python train.py --num_hidden_layers=12 --hidden_size=512 --num_attention_heads=8 --num_key_value_heads=1 --head_dim=64 --intermediate_size=2048 --vocab_size=31995 --hidden_act="gelu" --norm="rmsnorm" --norm_place="pre" --norm_eps=1e-06 --positions="rope" --rope_theta=10000.0 --rope_fraction=1.0 --qk_norm=false --attn_scale=0.125 --bias="qkv" --tie_word_embeddings=true --parallel_block=false --init="normal" --init_std_qkv=0.0188 --init_std_o=0.0188 --init_std_up=0.0188 --init_std_down=0.00938 --optimizer="adam_variant" --learning_rate=0.000672 --beta1=0.9 --beta2=0.95 --weight_decay=0.081 --lr_head=0.00885 --max_grad_norm=2.0 --warmup_steps=522 --schedule="wsd" --decay_fraction=0.755 --decay_shape="linear" --final_lr_fraction=0.1 --batch_tokens=131072 --max_seq_len=1024 --doc_mask=true --train_tokens=1673000000 --max_steps=12764 --dataset="wikipedia_en"
MLP neurons of a small language model. Each row is named by its layer, matrix (up: input weights) and neuron, and shows model dimensions 384-511. Each number is 50 + 10 x the weight over its row's rms, rounded and kept within 0 to 99.
After each neuron's rows, "fires after" lists the tokens most often just before its 100 highest values on Wikipedia text that the model never trained on.

L8.up1885:23 38 49 48 38 30 52 57 40 67 44 50 55 56 40 44 61 48 42 50 54 55 69 35 34 64 48 75 43 17 51 53 40 60 48 49 46 50 52 43 52 66 48 36 65 54 42 66 51 50 34 38 55 56 52 49 63 46 52 62 40 44 57 41 63 43 39 60 39 33 57 57 52 40 73 60 61 66 52 50 49 35 49 50 47 49 60 40 59 31 60 35 53 44 49 50 26 57 44 48 54 68 45 63 45 56 56 58 76 43 32 57 52 60 67 48 48 45 29 71 49 53 54 54 43 54 67 47
fires after: "2", " ", " |", "1"

L8.up782:53 29 53 58 49 65 49 50 42 59 48 48 61 38 44 35 40 36 56 55 35 79 52 41 39 47 37 44 45 45 56 48 59 61 60 44 39 54 46 51 27 65 51 66 41 51 70 64 47 55 43 41 36 52 48 56 48 51 46 47 67 54 47 56 57 60 56 38 27 46 60 56 61 40 77 40 49 65 49 60 40 49 28 69 55 32 43 44 55 68 49 35 63 31 50 43 47 45 51 50 49 61 44 33 42 50 39 48 65 45 49 33 51 47 74 37 47 34 14 58 53 60 49 61 32 47 61 47
fires after: " ", " |", "-", "0", "1"

L8.up1838:42 44 38 44 58 50 60 49 30 48 66 24 64 35 57 62 55 35 45 47 48 50 59 45 54 47 39 47 48 43 52 37 56 61 39 55 50 51 64 54 29 44 47 64 57 46 48 58 58 52 40 55 42 52 46 61 65 51 61 51 71 64 39 56 53 60 39 44 43 46 41 47 39 66 46 40 56 60 46 40 48 56 61 49 62 57 49 55 50 57 40 49 58 62 46 53 46 38 44 52 44 53 49 47 47 41 65 48 66 50 54 54 63 51 52 34 57 48 24 43 40 63 63 41 59 40 36 63
fires after: "2", "1", ",", " ", "0"

L8.up1677:53 42 40 51 39 51 63 39 55 49 52 34 52 28 52 40 32 62 33 49 55 50 51 40 61 49 43 46 42 62 60 64 55 49 63 49 59 58 37 38 41 46 47 54 72 32 55 69 57 44 50 49 50 49 64 52 58 61 54 53 46 45 65 43 45 54 50 36 51 43 41 37 51 43 67 49 53 51 50 77 47 50 48 48 40 58 62 60 46 54 63 41 63 29 60 57 39 38 52 59 52 63 51 56 54 43 54 51 29 28 54 37 46 56 36 39 66 48 49 29 59 48 50 45 41 33 57 50
fires after: " ", "1", "2"

L8.up1381:52 54 50 49 38 45 37 45 65 40 41 50 58 38 47 40 57 65 44 39 44 23 55 48 50 66 44 59 37 34 50 60 56 50 66 54 31 60 61 30 74 43 68 23 55 59 64 58 42 58 44 53 48 41 65 62 52 60 55 69 44 55 65 55 60 45 53 64 47 36 55 61 57 43 54 46 58 77 80 41 33 43 51 56 52 64 65 63 70 56 56 44 59 37 39 50 67 47 43 72 61 63 48 51 47 35 48 65 51 50 71 47 54 37 48 49 44 37 36 47 49 54 49 64 45 55 51 43
fires after: " ", " |", " $", "|", " was"

L7.up323:30 60 56 42 44 54 45 38 34 44 70 50 46 58 38 40 51 40 43 51 53 55 66 37 37 65 54 30 32 37 65 48 55 45 61 41 47 41 55 28 56 67 49 55 39 64 37 48 46 38 41 52 38 73 54 52 34 47 41 42 52 70 53 63 64 43 69 41 43 54 53 54 51 60 61 50 64 59 61 62 47 55 63 41 56 54 57 59 30 23 41 42 53 46 52 59 45 57 49 67 55 17 52 37 55 49 48 41 54 49 61 45 47 43 57 36 53 54 67 60 43 30 60 65 42 54 68 47
fires after: " |", "|", " ", " April", " October"

L7.up1695:30 57 75 66 55 44 42 46 50 50 58 38 41 46 51 78 45 46 55 57 44 46 47 40 34 56 57 61 46 42 55 60 46 64 47 47 42 74 57 42 37 45 55 49 65 83 59 71 48 61 68 59 41 65 47 57 43 50 54 33 52 29 48 35 70 62 56 54 64 49 50 54 46 71 50 49 35 68 56 43 44 49 32 65 37 46 43 47 39 57 41 32 38 55 51 43 57 49 52 43 39 39 59 48 35 61 42 47 59 33 44 58 57 49 54 37 50 41 31 44 58 49 46 74 50 41 42 46
fires after: " in", "9", "In", "7", " In"

L8.up178:54 43 49 56 33 52 43 54 67 50 44 38 66 42 40 58 42 52 35 53 50 43 61 58 47 44 52 50 44 54 49 47 52 33 57 43 58 62 54 55 45 50 38 41 54 64 41 46 48 28 45 56 45 46 65 53 41 44 33 52 68 51 42 51 38 39 49 42 42 58 39 47 43 48 34 56 33 38 66 57 48 46 58 46 58 57 71 64 49 59 37 43 64 54 43 64 41 52 56 46 55 54 37 44 66 44 55 54 64 49 50 47 48 46 56 49 44 55 41 50 54 43 62 41 56 55 64 53
fires after: " ", " ("

L8.up54:49 70 38 32 34 36 65 38 58 52 49 54 40 55 35 69 40 58 38 42 63 61 65 54 73 38 53 41 35 44 40 42 64 31 38 50 48 40 58 44 59 39 60 39 33 48 54 40 57 61 52 44 57 58 63 56 51 58 55 38 66 60 53 36 62 49 46 47 50 54 56 56 50 66 60 54 59 51 39 59 63 55 60 42 60 44 50 54 47 56 59 40 49 43 49 52 52 61 42 54 59 57 48 67 51 70 35 57 41 51 42 60 51 54 44 62 58 49 66 52 44 57 67 62 46 50 49 33
fires after: " |", ".", "|"

L7.up542:45 50 65 58 35 48 43 30 49 46 47 51 70 43 48 64 59 44 44 51 48 54 58 43 59 42 61 59 58 61 49 50 52 59 45 56 49 58 54 53 58 49 48 57 38 60 47 45 44 52 33 50 53 51 70 60 47 47 70 46 65 32 63 74 65 49 30 43 47 45 29 54 39 53 45 72 47 68 75 48 45 40 30 48 50 55 55 44 57 48 39 37 55 44 62 66 46 31 49 45 55 38 58 45 53 43 56 65 50 32 52 45 67 63 53 61 38 50 60 68 53 71 50 59 57 42 46 54
fires after: "),", " a", " the", ","

L8.up363:57 29 36 53 41 38 53 51 52 45 62 43 48 54 47 58 58 53 31 46 48 50 69 56 60 50 41 39 61 35 64 50 53 47 51 46 51 54 50 57 53 28 31 44 52 46 53 57 38 54 54 59 51 51 56 43 50 49 51 49 52 43 54 54 49 47 55 52 34 49 30 49 59 44 23 50 54 55 51 51 47 43 55 37 49 48 55 52 40 51 49 45 62 57 47 50 51 46 57 44 43 53 38 55 58 58 53 56 47 55 57 33 59 37 65 34 59 62 47 48 42 52 71 43 59 43 39 50
fires after: "1", " "

L7.up859:57 47 47 63 50 44 52 50 38 46 42 52 48 62 47 44 59 54 38 49 59 53 44 63 41 53 39 46 45 57 37 58 51 61 36 42 52 52 66 35 50 50 40 36 48 59 60 48 38 64 57 46 49 51 52 63 59 38 62 55 52 43 45 66 35 51 52 72 53 50 51 41 49 45 33 50 42 37 46 43 53 20 44 50 57 49 41 57 60 58 57 36 66 29 52 41 48 34 45 68 47 43 58 49 43 45 72 54 43 45 57 60 40 39 41 42 56 35 55 62 36 50 49 45 44 68 69 48
fires after: "0", " |", " of"

L7.up1073:50 49 47 56 37 38 59 64 56 66 63 37 61 49 48 52 44 44 55 55 66 45 47 38 55 60 52 47 52 55 52 59 43 49 60 68 60 50 53 41 50 46 54 43 60 51 74 40 40 46 26 33 54 47 51 37 45 47 46 50 50 54 58 53 45 49 39 26 41 43 46 53 48 56 26 44 65 52 46 57 57 41 51 45 71 56 54 46 42 55 29 38 52 63 57 39 44 42 55 38 52 28 55 57 48 58 59 63 51 62 52 36 48 66 46 74 62 56 44 48 35 42 63 62 48 49 57 67
fires after: "0", "9", " ", "|", "2", "–"

L8.up28:47 61 42 48 52 32 58 46 47 45 47 38 43 45 47 53 40 63 49 52 39 73 61 44 55 68 56 26 31 54 56 57 58 57 41 42 48 56 50 45 57 66 42 43 64 51 46 44 22 54 40 43 42 57 57 54 51 55 47 44 50 55 54 29 72 54 35 31 37 58 49 51 50 56 68 40 46 56 53 58 53 35 43 44 53 50 55 49 35 41 49 41 51 45 51 61 47 47 59 45 29 39 53 34 58 51 41 28 34 59 50 43 39 53 51 39 39 53 56 47 46 39 65 60 46 43 56 59
fires after: " ", "-", "1", ".", ","

L7.up376:49 54 64 31 43 46 52 59 34 56 59 44 50 66 54 66 37 38 43 47 77 45 49 59 45 49 55 36 48 52 32 54 56 64 62 42 46 52 59 40 36 39 34 50 53 46 42 58 23 51 33 59 64 64 67 53 54 48 52 48 37 51 70 45 51 60 57 59 46 57 38 63 63 48 60 60 52 68 67 44 52 44 40 62 71 54 63 52 48 50 51 48 64 45 47 54 26 40 54 59 67 34 30 43 58 54 65 57 56 58 60 49 48 45 35 52 51 35 51 50 41 68 51 61 42 54 47 46
fires after: " |", " ", "|", "3", "2"

L8.up1533:56 56 43 49 46 44 35 53 48 56 42 40 29 53 50 31 55 43 57 47 47 81 59 43 44 47 49 28 37 49 48 57 66 53 30 33 32 53 60 33 43 55 55 57 52 51 62 33 49 50 50 56 65 60 59 54 53 40 51 56 44 42 64 59 54 59 61 35 59 67 49 59 56 65 51 53 50 32 58 51 54 46 57 57 73 53 54 53 52 55 34 42 46 58 64 54 54 41 54 60 34 40 44 49 45 55 37 63 45 42 51 52 61 29 60 35 29 42 38 32 43 35 79 73 74 48 55 66
fires after: " |", " ", ",", "1", " Northern"

L8.up835:37 42 31 58 57 55 35 18 49 38 41 49 51 37 50 38 39 44 43 37 60 68 44 59 44 65 51 50 59 38 36 40 60 41 61 38 41 43 50 53 69 41 57 51 37 47 44 60 62 68 64 61 51 53 43 56 64 47 55 53 52 60 40 75 40 61 45 16 40 43 54 56 26 55 52 54 48 60 50 35 32 37 38 29 54 67 49 55 42 34 41 49 44 38 68 54 52 50 30 70 43 53 58 34 76 45 61 50 49 38 63 53 56 39 48 39 47 39 62 57 39 57 50 51 40 49 65 48
fires after: " |", "0", " "

L7.up1935:52 59 52 39 48 45 47 57 58 53 52 45 60 55 44 23 40 43 55 55 53 55 59 43 59 47 33 50 37 56 51 66 54 64 81 65 66 54 66 69 53 75 52 62 50 57 55 50 44 39 37 27 60 52 47 64 55 69 35 67 56 46 60 53 65 52 39 24 50 55 59 58 41 63 50 62 51 57 48 67 51 44 35 71 48 58 54 46 60 60 50 43 52 45 49 61 40 49 41 34 56 55 37 47 37 40 61 47 55 46 63 44 53 53 50 42 44 34 52 34 56 68 59 57 61 46 37 50
fires after: " ", " R", " the"

L8.up288:45 46 67 46 51 52 53 60 59 62 40 52 59 58 58 54 64 57 51 49 32 56 53 45 46 39 56 34 52 36 47 52 50 50 41 34 53 46 44 61 54 53 46 56 69 51 62 44 45 52 54 57 66 85 35 42 46 41 43 49 40 36 45 56 43 41 65 45 45 55 41 36 56 45 55 55 45 63 51 38 44 56 36 56 65 50 33 51 66 57 49 38 47 57 52 39 46 50 48 70 44 50 49 36 55 43 58 50 53 39 59 51 54 46 56 47 41 49 54 52 34 66 50 60 59 48 48 50
fires after: " ", ":", "1"

L8.up810:55 51 60 46 61 47 40 45 68 43 61 59 58 40 56 46 50 41 40 56 44 48 61 56 43 65 51 41 45 63 43 68 43 50 48 55 64 62 40 65 51 43 46 67 58 52 53 38 57 49 57 59 46 66 63 55 65 56 35 56 35 60 33 58 56 58 61 52 43 58 46 48 45 36 39 50 38 58 68 55 71 51 46 52 47 48 68 57 53 58 46 47 69 48 47 59 55 66 59 46 65 32 33 45 53 49 48 55 60 50 43 39 42 63 56 52 47 63 62 51 37 37 60 60 62 69 61 52
fires after: "1", " ", " m"

L7.up1806:50 60 72 64 59 51 59 55 51 68 53 71 64 44 47 45 54 44 53 39 29 61 60 41 44 43 50 65 48 58 52 54 44 59 55 48 67 59 60 47 55 53 48 51 62 72 46 55 48 73 24 63 56 58 66 37 52 43 46 58 61 57 75 42 50 32 35 42 57 46 39 41 54 44 44 67 53 66 51 65 39 42 70 48 51 56 47 46 47 65 49 39 56 40 54 53 46 47 66 57 37 36 47 43 52 51 61 50 55 51 43 45 47 62 62 61 41 63 27 62 50 28 53 39 60 44 43 75
fires after: "1", " ", "2", "3"

L7.up1528:59 57 50 36 44 48 30 23 36 54 29 44 60 51 44 55 42 67 49 46 52 52 37 58 36 38 49 47 55 52 50 58 53 45 70 65 56 55 47 65 66 67 54 47 51 59 49 50 47 64 62 50 37 50 73 53 63 47 38 41 62 43 42 63 58 56 60 41 46 68 51 49 20 64 43 54 52 67 53 40 61 57 36 56 37 49 63 59 48 58 40 31 35 37 62 56 73 43 46 53 59 55 31 41 48 38 41 53 55 59 40 50 39 39 50 45 63 65 64 52 42 61 62 57 51 48 58 36
fires after: ".\n\n", "==\n", "==\n\n"

L8.up1473:62 49 43 62 54 58 39 49 51 57 50 39 38 60 54 41 63 42 59 43 41 55 45 41 55 20 54 60 39 56 44 65 51 47 59 33 53 74 37 37 49 45 50 54 50 52 43 42 52 62 44 52 48 57 65 51 52 38 67 33 46 46 49 35 40 57 43 40 56 63 37 39 62 45 53 47 49 56 54 51 33 34 31 50 57 42 75 41 63 37 55 44 45 45 57 47 42 31 41 64 50 36 66 50 51 51 49 66 50 63 48 45 44 45 36 41 59 26 61 71 56 46 50 47 71 60 52 47
fires after: ",", "0", ".", "5", ":"

L7.up1320:50 51 48 53 51 40 59 51 68 47 33 30 54 48 52 45 44 41 43 59 47 44 55 40 45 48 47 44 49 51 60 51 53 50 43 34 38 33 74 42 38 44 54 47 59 71 52 56 53 68 35 36 65 61 44 49 57 53 65 48 53 59 42 35 53 51 28 46 54 68 54 59 65 48 52 55 34 59 48 57 63 41 50 33 59 47 48 45 51 58 53 35 55 40 39 46 46 60 56 59 48 28 38 71 43 60 62 58 54 49 59 45 44 44 65 47 58 38 67 36 54 42 54 52 33 64 51 52
fires after: " |", "|", ";"

L7.up524:48 32 52 49 42 60 59 34 46 51 29 65 43 55 33 53 45 52 32 47 40 50 55 52 58 37 54 45 49 66 64 33 50 50 57 50 45 48 45 53 43 37 57 21 75 49 56 47 54 57 55 30 51 64 64 62 61 57 49 48 36 52 58 42 40 55 36 50 48 61 33 33 47 45 49 58 40 62 40 57 64 46 47 57 54 59 73 50 66 55 47 51 63 45 52 53 54 49 38 64 45 58 65 45 46 68 75 48 31 54 61 35 29 44 54 45 54 57 59 34 39 43 66 53 42 59 65 48
fires after: " ", ".", ":", " ("

L7.up239:57 52 48 54 51 53 32 70 64 61 49 38 67 48 59 41 55 54 36 54 39 47 53 47 48 47 59 46 47 40 46 55 55 57 56 32 38 53 54 61 50 57 57 40 69 41 50 60 41 40 46 57 38 61 66 64 37 25 57 67 67 43 57 38 63 70 55 61 28 32 45 51 52 60 51 38 62 54 56 43 60 52 32 41 41 59 49 34 46 56 50 40 71 54 50 27 64 58 57 62 48 50 47 44 44 47 41 63 45 73 50 45 49 61 46 62 36 58 68 45 56 64 74 54 46 45 62 59
fires after: " ", "1", " |", " ("

L7.up1673:54 55 66 54 42 40 55 43 41 62 65 48 79 40 45 67 57 62 66 53 53 56 54 48 60 50 60 38 54 52 47 51 40 46 60 43 44 59 51 51 59 43 55 45 46 52 41 47 34 60 50 33 38 56 78 51 52 50 34 56 60 50 61 39 62 47 56 30 57 67 56 48 55 48 53 51 53 55 55 46 62 27 39 49 49 51 48 39 52 29 45 45 43 57 48 60 41 37 58 61 58 47 50 50 47 60 45 67 23 49 28 50 55 41 48 63 56 57 54 53 50 73 61 63 48 53 46 62
fires after: " |", ".\n\n"

L8.up917:41 59 45 57 42 46 43 31 47 59 79 55 58 32 51 67 52 51 40 55 35 41 61 54 40 49 43 45 47 38 59 50 58 60 49 48 33 66 52 48 59 41 58 61 60 57 38 57 51 53 49 34 42 56 48 52 63 50 69 55 65 41 61 35 49 50 70 26 59 44 36 40 53 51 57 51 58 52 73 48 59 54 49 44 52 42 60 52 40 53 47 25 50 52 54 53 46 59 46 67 45 41 58 63 41 44 60 50 60 49 64 49 43 55 54 37 42 44 61 45 52 56 46 46 40 33 52 64
fires after: " ", "1", "–", " ("

L8.up1599:54 49 55 66 56 57 54 58 52 39 46 63 53 34 37 72 51 44 42 46 49 54 51 56 32 47 60 41 40 50 60 50 65 65 60 43 57 71 41 53 53 72 30 47 60 68 54 54 46 58 55 50 23 53 64 66 70 43 46 68 78 42 47 65 42 24 56 34 40 49 52 51 50 38 34 41 42 59 50 46 47 48 70 57 50 54 45 49 56 50 70 48 47 50 53 72 44 52 74 46 59 46 53 37 54 52 56 54 50 45 56 28 46 43 53 72 44 53 47 51 47 39 55 43 56 38 48 43
fires after: " ", " (", "\n"

L7.up957:41 60 45 45 42 63 55 63 58 50 57 65 70 43 63 42 41 52 64 35 43 52 61 47 60 45 56 46 50 39 49 52 59 55 68 37 46 56 42 70 35 55 68 54 78 57 46 54 44 55 60 52 40 52 70 62 40 53 60 59 51 61 61 43 72 43 46 42 31 46 59 59 59 58 41 63 40 15 47 51 44 48 41 41 45 69 70 50 43 49 41 42 63 53 63 50 33 43 55 59 51 59 56 41 52 63 48 67 53 49 66 23 56 42 45 65 47 29 40 59 54 41 57 55 31 38 42 57
fires after: " ", "–", "8", "1"

L7.up867:58 58 58 65 45 56 44 36 50 66 49 28 49 58 56 46 57 24 33 48 49 29 59 64 47 42 54 50 58 44 50 51 54 42 49 57 46 43 68 55 42 62 33 49 38 57 39 49 43 76 38 67 41 54 52 66 42 28 53 57 52 32 27 51 61 50 38 47 63 49 18 60 57 60 42 45 34 57 44 42 39 34 44 42 31 51 58 54 45 34 36 48 33 27 61 46 48 38 44 54 47 48 52 57 43 65 33 67 54 34 52 52 45 55 60 51 60 67 42 44 43 49 47 50 46 61 61 53
fires after: "1", "0", "9", "8", "7"

L8.up1944:72 83 45 56 55 48 50 55 46 52 34 42 53 52 52 33 53 51 48 34 46 46 47 72 55 53 38 56 43 28 30 53 63 50 53 53 39 37 60 44 32 65 51 57 62 71 50 75 58 49 51 48 54 49 48 48 63 65 53 58 49 59 51 40 43 59 43 47 42 54 34 46 51 58 33 43 47 59 59 52 52 41 37 55 34 51 61 49 48 42 29 38 37 37 55 66 65 39 52 41 54 60 46 54 35 40 41 45 50 56 42 41 69 57 73 56 52 50 41 50 38 67 58 67 62 55 51 58
fires after: "1", "9", " "

L8.up1051:61 49 41 47 46 46 57 56 34 52 69 48 50 55 53 56 38 51 48 52 57 52 60 58 53 49 49 34 27 56 65 37 52 60 72 43 42 56 47 56 56 51 49 57 57 33 49 46 49 55 57 46 52 39 64 50 59 45 37 39 52 49 51 51 65 63 54 53 47 54 52 52 55 57 52 48 34 55 52 52 42 44 51 43 66 67 60 41 43 46 46 36 59 42 47 57 37 33 45 64 64 52 39 41 51 45 53 40 33 36 49 44 60 46 44 42 54 64 45 61 42 48 41 47 61 66 47 56
fires after: "|", " (", "1", " ", " |"

L7.up1835:55 53 65 53 60 59 55 58 40 47 39 75 36 53 49 55 57 46 40 57 37 45 54 49 37 47 45 48 38 34 65 39 46 48 57 56 45 59 59 55 55 55 58 65 61 57 53 51 48 43 58 36 58 63 61 59 40 63 48 52 50 71 53 62 58 66 50 40 41 54 21 44 42 55 39 56 41 69 68 48 61 50 47 55 50 58 59 65 54 52 50 43 60 56 40 60 63 36 53 37 50 55 64 38 59 61 45 47 51 47 62 47 64 49 51 60 57 49 41 36 54 51 69 41 50 60 43 45
fires after: "1", "–", " ", " ("

L7.up973:59 43 55 63 43 52 45 60 58 48 43 42 61 40 53 46 59 54 53 70 49 52 48 46 45 41 51 62 42 53 49 55 57 58 52 34 51 37 67 61 41 48 38 53 66 45 44 41 40 52 50 40 34 61 50 41 63 42 41 49 60 44 40 51 45 53 57 27 47 61 34 51 47 52 53 42 41 52 47 54 57 39 54 44 60 48 68 58 43 48 59 22 67 58 57 71 60 57 45 50 45 49 61 40 57 56 55 56 49 47 52 57 53 65 32 42 42 46 36 44 44 68 48 69 58 47 50 59
fires after: " ", "1", "2"

L8.up1629:58 66 59 54 55 40 57 45 31 52 53 36 55 51 43 57 45 31 45 62 56 58 52 68 40 37 46 41 36 54 68 50 48 44 38 42 53 57 48 49 52 45 48 54 65 61 35 50 37 46 39 54 50 30 70 54 41 43 61 44 63 54 53 49 53 39 42 58 55 57 45 62 64 66 47 54 46 48 63 47 54 45 58 54 54 42 63 36 74 36 54 47 57 36 44 66 46 43 56 53 61 50 47 41 51 42 42 63 50 48 54 43 37 42 79 38 44 47 38 57 62 51 54 47 53 49 61 45
fires after: "0", " a", " the", ":", ","

L7.up443:60 54 61 51 47 51 55 42 36 48 48 43 34 43 60 38 58 41 51 47 60 60 67 48 42 58 43 63 52 38 39 45 59 49 55 46 43 47 43 56 53 51 29 56 46 52 74 50 44 75 53 37 53 57 43 44 50 58 40 46 46 58 68 55 58 63 60 48 61 51 61 73 43 56 56 62 60 59 42 40 54 48 36 64 45 50 43 54 60 46 46 48 41 34 57 42 35 51 45 52 52 18 49 28 48 46 51 46 57 52 64 44 42 33 38 47 57 30 45 37 33 42 58 58 58 43 58 43
fires after: "|", "0", "9", " ", "–"

L7.up1083:24 34 50 35 42 57 48 51 46 54 52 52 25 51 52 56 59 38 56 49 59 51 50 42 41 59 51 49 50 59 52 51 47 54 42 59 28 62 60 42 65 38 58 52 49 49 68 32 55 44 47 61 36 62 62 73 61 68 53 38 45 57 60 44 44 67 46 67 41 48 31 27 55 61 62 48 39 41 58 55 59 45 42 52 59 35 47 68 40 51 61 44 49 35 41 62 55 48 34 42 40 48 43 60 47 64 54 52 55 55 47 36 68 43 54 37 56 66 69 61 31 41 52 52 39 48 50 61
fires after: " |", ":", "2", ",", " ", "–"

L8.up1498:57 43 54 50 52 49 51 55 50 49 52 31 43 45 43 60 61 39 32 36 51 78 44 45 48 54 41 51 80 59 56 41 48 57 38 35 37 49 53 50 50 45 53 34 71 65 52 53 34 56 44 54 59 48 62 63 58 45 45 56 59 53 53 41 40 36 47 54 51 62 52 47 36 53 41 55 48 62 62 60 62 56 35 53 57 50 69 40 38 56 37 40 74 57 74 47 45 35 61 31 42 52 33 59 41 38 52 39 64 33 52 43 40 46 46 56 44 49 31 35 40 51 52 53 54 65 66 51
fires after: "4", "0", "1", "3", "6", "7"

L7.up1976:51 41 52 47 45 51 42 60 52 53 52 59 56 62 62 53 57 38 50 30 51 53 50 42 48 49 59 32 34 55 44 35 54 70 56 46 43 61 52 49 53 48 53 40 55 66 48 47 51 54 46 44 71 52 70 51 52 68 39 40 69 64 60 47 37 68 28 45 41 46 22 52 76 36 42 47 60 47 59 52 66 41 44 28 45 52 44 45 48 58 43 44 61 58 56 45 58 60 56 62 66 40 44 74 56 46 41 57 54 45 50 39 57 48 43 61 52 71 65 71 42 46 44 48 37 35 52 60
fires after: " |", ";", " as", "-", "The"

L8.up1658:50 52 53 59 51 41 60 61 50 70 39 46 59 67 60 66 51 46 43 61 74 61 69 52 51 59 44 64 46 55 54 63 71 46 38 62 54 67 73 49 35 56 84 43 60 44 55 36 63 74 40 52 51 63 56 44 57 63 33 30 63 39 52 67 52 45 38 49 38 37 56 54 47 42 55 57 52 71 44 51 48 52 57 40 70 54 59 50 65 47 52 37 40 36 59 53 39 47 60 67 49 43 58 51 45 43 78 59 51 35 48 47 49 41 39 53 51 55 69 57 55 61 54 38 72 37 43 37
fires after: "1", " ", "–", "0", "|"

L8.up1811:56 66 46 53 55 35 47 37 44 60 41 60 53 44 48 35 61 43 54 46 44 51 52 42 57 48 48 33 41 49 61 50 35 76 54 44 42 38 61 43 42 87 34 54 72 53 45 51 56 58 52 37 27 52 47 50 54 40 41 68 66 45 47 53 64 54 53 28 55 68 42 56 27 59 42 58 40 50 54 66 54 53 41 46 57 71 42 47 44 56 35 42 53 45 60 62 55 54 46 61 34 48 54 35 52 52 46 39 55 39 63 45 44 46 62 55 39 50 40 44 64 52 66 49 47 54 55 53
fires after: " ", "–", " (", " |", "-"

L8.up987:55 52 47 56 42 57 35 44 50 48 25 56 43 33 62 53 56 50 50 46 49 61 67 41 37 58 49 52 72 56 68 62 43 60 46 40 49 59 56 54 47 55 38 44 53 63 74 52 48 55 52 47 34 33 59 53 63 56 50 75 48 60 46 53 35 47 43 55 55 63 40 66 53 44 54 48 60 49 66 50 57 49 51 41 54 64 64 58 41 48 41 45 45 39 65 54 46 36 48 81 40 51 38 48 57 32 74 61 51 44 49 40 42 45 52 41 54 55 34 62 47 38 62 67 37 60 47 52
fires after: "1", " ", "8", "5", "7"

L8.up664:54 48 53 60 50 45 54 40 42 53 52 56 53 35 46 43 65 48 59 49 42 41 51 45 63 44 53 48 41 47 68 52 57 66 61 45 57 41 34 59 50 56 65 44 64 47 62 46 55 54 44 59 49 68 44 30 65 42 44 49 51 59 51 56 49 52 45 32 43 47 72 55 55 39 43 46 66 44 66 39 33 47 44 25 61 53 53 49 44 65 56 44 48 52 66 51 34 31 44 51 54 56 57 45 72 33 60 37 39 45 48 50 52 56 31 38 50 60 54 45 56 66 58 43 70 41 49 69
fires after: " ", "–"

L8.up844:54 69 46 42 60 31 45 39 71 52 61 43 70 61 40 59 42 52 18 55 37 49 46 44 59 45 34 45 51 52 37 50 57 48 50 40 70 61 46 55 57 48 54 52 47 59 56 65 47 43 37 40 53 42 55 56 55 54 50 49 54 55 50 37 67 41 35 46 63 51 61 41 39 62 40 39 55 57 47 49 39 26 44 55 51 58 55 39 43 30 48 57 65 61 72 57 60 44 45 48 43 62 47 52 54 53 49 58 54 47 58 42 53 44 38 48 46 31 61 45 40 53 54 43 55 52 44 45
fires after: " ", " (", "1", "\n\n"

L7.up81:47 46 45 65 46 54 57 26 34 66 23 49 50 52 53 63 63 46 44 53 46 68 51 47 43 60 38 54 44 68 57 56 44 56 50 68 48 46 65 36 53 43 39 46 69 43 58 59 42 61 48 41 41 40 81 71 31 53 60 56 43 39 56 58 41 44 60 56 37 41 63 53 46 44 39 57 34 44 55 65 56 49 55 68 45 46 52 43 60 59 54 51 55 23 42 69 46 36 55 41 56 63 30 51 47 50 32 56 56 38 57 43 52 53 51 28 32 48 33 58 54 45 51 41 40 45 62 61
fires after: "1", " ", " ("

L8.up311:48 65 58 53 59 33 54 42 45 63 39 59 58 42 47 56 67 60 54 36 50 55 57 44 34 64 47 56 49 56 45 35 56 62 51 56 47 47 58 45 41 64 44 48 46 50 64 53 40 67 56 43 66 57 47 50 59 54 45 55 40 46 57 53 76 43 51 24 47 69 61 43 39 58 44 70 56 57 49 65 63 40 47 45 57 37 46 47 74 73 46 48 62 66 49 52 59 39 65 50 48 47 52 50 47 74 64 44 45 52 56 48 59 49 35 44 49 53 35 57 35 52 49 50 54 37 48 41
fires after: " ", ".", "1", ":", ","